{"n_kv_head": 2, "head_dim": 64, "d_mlp": 512, "rope_base": 2870.0, "rope_fraction": 1.0, "qk_norm": true, "tie_embeddings": false, "parallel_block": false, "init_std_up": 0.0545, "init_std_down": 0.0, "lr": 0.00838, "lr_head": 0.00546, "decay_fraction": 0.802, "decay_shape": "linear", "final_lr_fraction": 0.0}
MLP neurons of a small language model. Each row is named by its layer, matrix (gate and up: input weights; down: output weights) and neuron, and shows model dimensions 0-191. Each number is 500 + 25 x the weight over its row's rms, rounded and kept within 0 to 999. Numbers have three digits each. A neuron's up and down rows have the sign that makes its largest values positive.
After each neuron's rows, "fires on" lists the tokens most often at its 100 highest values on Wikipedia text that the model never trained on.

L3.gate137:510516513482468466490533542463506510486492493502515506474484552491536485471507512489495501519539482474528529535499466497539485503522461500501535481511536509515474530459444467510506485479530462539460515475512492463529519539452525523484503468537526470506454517497516551460536522506464481499470559502520487463470547484480475532507475504503524479502518525480526489519547498473509517502521483517514450479527472492510491504529491500516525465471496493518504495486490478504505454489454539474457482494542507526484494493471506495494480553511471516538516483446507507497546497501498508491
L3.up137:504492475490462522539522505475447538464460510549501524499495500499504524484490505544517507554510442504555509484529492493480479505516518521444494532536509507519491481523486457520501511503544501518510530502482528509523524500459488500508477513543509451505491487487454466446481526470479472499518559513499499474479515478469476509496475460511493465510484512496487445539537466481529503505478467528476480480480471436545495480484485502537510492504477529498494519478476484516501498541463500437495493479494499518485511510512505505468480547543529494513555505490511508493532492510496501518
L3.down137:488561527499498508507505516504487510467474544512478516521485522498506464480511534509544528520531511488522519479472548511515527517527479463469541528541518550544483504518506514518458523515458482488519501483454502566440528489467426502525495480509545532522499458522438510497497523477514482494509520462504490476481528525536523473479497488502489529494479463521470481496493476491484491474463505504527496542500475483504494461480483462544514487487531510516517513501460513505501470561521492468501499467485518533529462483473513479482492463477516506525494496512481501503513468532502500503
fires on: "ad", "ce", "e"

L3.gate344:507511506444502510516509526495534439506481494471512474504513531486482496503545478502502551488521555455454563503470491521493512472512520479446509496500504497493491488520501499467563536505474509503521540488542469512493494502473498490496489519551477518516472552503507534502497493532517506501531497467518550476489485492506491520488484484473485456506453540433522505500517495471522521493476505498486541466465526540471472468519449492521513475485478527441528486494471478520506524481543507488520524506504504465469519497484554499486501498505488498506465473502516524496482560505504490506
L3.up344:472468546484499541532509522531538510501480432475522490496478509508483509516523504511504550474510538490504490499463491503488490501557512460476467480532490500493504474519480522503516482473518507511527544459545469519510512464463526519527471531514540508512508493483469525481473498515529495490537493512535507483520512520525481508533474478469473507509461537518469448530503505507479494513459508544521554479490540525473519505494467519472481511477495510474492512499515451504533491498514479480554505513467483463490447523462526546483549498528485496494497538489516516479521553532477515512
L3.down344:500494536493480467494499518545511478474498490496480511493524467449520491486469529522466505443498498490494526492454490490500509465530484560529515457514481513470524454562494518538474539483531513531520533483469499502479561512499488503534471465500541513491516464515450499514500521503445476503507512496463516503502550498540467519496444523519520501498451506498510509479510541488502501497453449515542518503516515521514515524487483517506481470512511468520503551480482505524483492504498526494496478519477509477495491501491486507475492484499463542440452536513480493495497461525494464535
fires on: "nd", "th", "er", "st", "t"

L3.gate501:484457468494493462535527482458524485483451517482503495474477466502496463504473488428495505521497490528498517520419521453498522472559507502484523502451505492532473482516492473532519478509524485471514514478555467497501472499500542548534468502499516489490520485493493503493467542443473471494483522500500515475468492485477525506515457529517485454526527498508543486481508526517513506512483485521530529486478471479521518486458474514550491501456501492481517523532512486528504503519452520508525492510495493524469487473493519537524521474497471506474545452491499508534495475508538502494
L3.up501:480466466540503481539513509516466520511500502523485481510455546484507472505480462498501496508503512466474502528461469512469504463478485568466509500547519470506501506477494497502509519485486510532506496517509470497509411508482510467478537492543510481479537491517515519501493520503480506534519500476437484446490534461482503511489456502523520527513497530524488507468498512511483452497532497512519470542485485486471485508457499518529511488519490521511487472501492480488496496520492526494509514485505460512501505496524508474474508438488464473539566513496523456481576502484440485483
L3.down501:500493518505546492537518529520496492463509496464467461503490486491512482508483503527488534495534449496492534504504471495516528452501529538519517487542474539526498513513472529432448489517508508470522504524526501454521513513478511548515523550468516542506490538460445534463474490539505494535482509502500511523475484517535471488506489482553497491503528498512468490491505505467541497459459496526522482563458459512506528476495534493501520512497475538498481483522499505520474536503479516481535517493491467472500511530496504537456474492530532498492470478498470504493537468511489524526
fires on: "al", "ent", "ad", "er", "I"

L4.gate33:522500517477510513525512516547487513491516538531463497472522484517461512540510502493529563497480532497483455460548511509466491525504469528489475488473497477548526494504486489496489503496491529532503519468505508510495461454467495490519507517478545462470506520497514486538514470497519523517507528542481513548472494533442491469495464526495498524516498495554489499427491511503453491514493485517461527501456498474527554488483515524458522468472461478475493550493481465490451493491506511485474516488437447503508496511506521492502496494500505500522474478522519505519446498501481507522
L4.up33:478530469500527478521503511498519513508505484536439513473529517497525484514501529511514524482517480474437506501467494482506516500481462532468472476517514487509498522476536529527460488498540515536485509456473501482497445508547528529521459510515456474511510492534497497514480479498522554552495518533444475478531537467480528511547494500545477477486523481501495518481507525525534478488488485440515515511575514504496546479495498490499478515507486488489485521481454495500475472553501471528515518533519468506487505528491523465459531502533512488466527498526524500503521486480494530510
L4.down33:509483539512516488527527489500506463517516512474501519488524521474477517541529534512550517471490535515520519526475516492510514485476534538569497518513499510494517496502499535528497546535459485509470494528558463461472509486519508495504508502474536483517545484527452489510521521512529522529528482478485499454567508447485503528474527496538491452475505503483529424512497489514460509486500484510464485489518546485473535521529495476521489546522500540465518499466491513490494534487469494502510475496497466493484459515535493516462498487502472519547503495518514518487474460518485469501
fires on: "er", "et", "oc"

L4.gate51:499470455484459479553518477449465477481526530529498497526547495519473550522532484501498508526508503513485499544498489506460469485484516505476462554499539488485495535516477501522513541523517481489537481472487494477507502493521487501509525513552518513502501480521459511488462465496492544483552493502520540545478460511507518499527532538485486481500529486504453503481524521504456503491503495478479511484511474507479512534491487533482484469511479496488481521498512459508530487523501497484513506468488541481479507511480514538540524483419555496533459515499536522556529515511484511534
L4.up51:513448540507479462505482505471507490512448510511508485487531536483483545520483495490494534541535517480457440548446482517486526496472534494519460516476505474523508518493502488495477488520499471476486473510468488482455474468517512498459499500475466500464494561487482437536486474466510521467539501501467529510489501515471487464490518537522506502477544494549502487502537508464476496459487525471474473483507482503500480526467524537537489520496452525502511503484511466500475514531515507534537515512517529482478512522490498455513484505478513507539507526504520567507496498494476517514
L4.down51:480486474511474489445476467494530478497541505508460522485505502544521473508491484473529470493524523475472458546524515507488476475506502479472500481505513484493506438467537485536529531514488494471487504493490501491489510475504552510529499456444498489496496491474498511497502491508504434515458456503532460535448507521540530535496463484457492491456471495508491540486538504492554518487513487535495477492494483477468523474472471498505497507498511526469504495517526523519504457527509503478502513505519546513492471504545520501524502482461522489471478460496474478549559482516515451495
fires on: "le", "er", "p", "ch", "he", "%"

L3.gate505:497516513487489501529510546537488532531470522464517507490513512470498464485512523526452482470511515514499471522519487504498477457507477497492497537500515492504498545470473514485547493523497528492494493481478515492477506526517491530505538487527494508464480534466492520495507559527463540515481493484548513516511464478465497535508481484509532524495520499498505536510496494509497559481507501558541519534492467496521497545553513485531504535502473501533538574456521513543453501500531495514481483469464477489447485457478503514491494514532497479495494533518511537481544463508509483550
L3.up505:530494514553498503484516536511502503546483534517491470506493483507506558545547495519532457508451500510489560523498481509530472513504527487469506502497558485439539509537467469483492510497482480523482489497492493481542479537536492491467503491509468502474448460514468467500489495469514432499519542468548465477505463460492501491547474538478500498488511466462512504481494506492484502513480472514465511500495470471518519486494500491482501512508492488486509518509514479474486464505500489514495481483497493517555549456495475531473456481529484543461467496512497529486500471471489499477
L3.down505:474518512473520512518472527517482481494523500515494493482531472504526492507470480498509488513483492531465480477527499498501507458491478483486481484497504547476425513477464512551460479506466474520448479496460486539469522495525484504524500517456477506522499500487507479492472523476491497519458469530561537500499481496514477519508487477502462489495485474516483492505491515500497535496485458532483483550503512507513491557510457522514536517521497522524518520451500500477514473526522505519503482555454568482507479463477516496441460483491506487531483534541505528553549515478512464480
fires on: "e", "'s", " her", " US", "ce", "'"

L3.gate51:511524472496515494493464487470559493490500473468514454485523514538490498493568463471510477532497559509472499530471497508491490557493465502525451509523509448457525509499456464482499493492504502497527489542520502530482523517513497454503506446501472497506525477519520511484500514524503523507487514525527493571499544539538517486506487462485482506534461517476505538490525539490480499476484486519478513466518508528495483521500499506478518503514486520523480541474458490528517476533525455477490474512503459497515472483534482510532514534482493482535545490500553467488517505456516506507
L3.up51:523496497475485460504483504459540508494495488480510498471532539500495497506549483488470466537517528501517498511468503500523460535499477487510507519456536486446455508509516533539468537455492492500529445506522541502525505509521509515504533471520503471528520492485504515482444514501520523511528498503547468524537506514502480472485532444494518492510477493464490527532520513476473469507541530498478491519497539537481513508511531488502460510520523530528511464473534501503498526508532501480491462518481458490511463512473459525494515455451527513476536571465517487485518510519459486510
L3.down51:546525491463478509483511508546458474502481518444475540491523464494490510509549506525492455518492505515500471519478527503506466497499475542495501478501491567507525486485503512513510547552518499494495469477497490500492480504487501495495492493493515518523484498481451493503504486485538488514505448511493500441484514472523487540459457467506514465493517520519459502532531501522524495474503514496505492517488478517514505522542452493499545462515477495445491470542495463527460560535506513480485476511524506528489530502471489468539472493490485521507513521485518480529465458535509420490
fires on: "art", "est", "er", "ri", "g", "'"

L4.gate65:439472511493467503476520491470484504432467490528484468473515528504516509481467494488526463520526480482582485488458487493520525516543560503485479517510513490511486509511486512530512490471482526539494476500525481506522478561514499496475463513539518471524510490494525486509495464467481471515488467494498512502534481532479491477509513524503463508511442518517561502485518524443505515439503491519486507510479476495479500508482506525492502452522487472501518476539540510530476490502509518487555514499552526565530469518473529505512465522523505471509504501510494491515504521530512520507
L4.up65:509507527492495494488463483522512506540487518518523488546471555488508490483538471503519473484543477488498495500500494523486435484549505504472479549496528497508458533510502496448473481511515465507506503481512484540492533493537532512508481497496524479505447473495485510495507503467488453523497531484495422515441456516507513528481470538505524512537481535505548487547487481507527527503467483569475500487448482509516518494493500527507511486519451477471538463501524516501481480514478508512449490501520512493474482510510495504520567504537478482517511495531514513513497512492490523458
L4.down65:556514469547477500474509521510490509491532491465429542530489508542512481485535481498511512527485541505458481501520512499485470463514509561521510497510503489504520533532534510501430491489517510462477482528477466519443525496516519502513528498544484479483471514477497474517521495493500538483515544505499472491500451521496526504522511514512557480511484523521523506513515530500504513528453533442500510500514510496523485471438501471475460528490491456507489479478458543468513487513522472509513448494503494496525489516473475500486507496463450488489505524515487498495507479455505456484
fires on: "it", "om", "ad", "ord", "el", "ph"

L3.gate44:486464498464520462481529481520445487486491513476512508498480460506507495519536490569486550465516466539522513506498498533517526470498483498501502524550540514538445503524528499447484463487478444506444510515496462493469490513542515498539504502518464493511504499458509515522563504487518494524495546513532467462532484514493493487512523497524515525537455498547499492477533519478506519486469465479470480466508526484503497498487530498530536486505507534499476490519471489515540485502502514532554518513506488468520503538489531518498470477517451512495493484514500498474465496478510516458
L3.up44:498478472492495506491514534498472506481456515497489528512485520510510520493477490514501510483493510520501537519492474500522494467520485484529525522482561487528459512495528512466461500538475481461489485503516519521514499527485464514553459514522543498474491511530513505500494525490506492508466546533480480426519478514480483523501499492506532491513491498482508450476506533476512479529506475562492495468548487484491512509497493485512555495489505494504538444469481484530527490511443476475539489515499472465468513531531476550448464497517438487474496477533518560480485487515534543503
L3.down44:459530491503492512485495494467511548476506540528461521464506457537528500478531511504512477559528500501504496526471489475512482484471511531491528512510515518571526493509524501500445506528528458502505480521520453527476544500515492515478515521522483511505496492479529478506494489457497518536507520468520530454517549482511516532481490487528520448457453517491516513482512493512500491566484429510501491558496498485503514509508536496547470459523499500511491475502493469508511521553511496520485477478492463476513471525500467522474525478530497470470499499512542507501475484532522530528
fires on: "os", "ad", " Is", "d", "pen"

L3.gate433:477482479445514519510511462462510506508482466493519497505512497492475519514508479508504512480521510492485454497541440489494483488472508473479475491498507528505500555506491501452517494579532524537463531505447509534484505554497529474451474537530542496464490529473522502537493504540544533506516521510514503500482525510498490495501519478521493493504488545559472543470521488524493510499500495523524484489480538493484471504488495501513501511527465487503479557533471502544513498498522493480499516473494491511462500539530469536504491489461541475538460441541532481506493502514483518487
L3.up433:539481504477545488529511520487501509503503470533505489507540537480494484469504525497540485521465507490467483511503486451489487514498487536512479532530593516502538479536498478503519495461484514535478491491515540550515515427488500488501468481480505495507519501526462488495476471450467518542527489483489465505512509518476512479497512509521493474461489482502470492481534458498512493504489492514460532495465484487451471496488462537526523500476480526526508477501472498500497509474469494537458543510499509476499476456483548523480499503472492573452518522499519474513522539528509477499
L3.down433:495517522511462495483519519469504487515512519522486489477496476480529487526547523463466523477478498482500537501487574504547481488485468554448478509507489475516487443471520494488473502499517503480528501526487557472501474456517499543500504453507484512516484478504446517512456520464504432518538498544507525509525518474449509507496477537488516474490521477524512514510514533525499510456489528473499492490463490529488531521489500492495508504500497540485518554506526500484505478502558512478490557526505472481485522507541535509529544482511534492522504550491524477520512520520495490519
fires on: "er"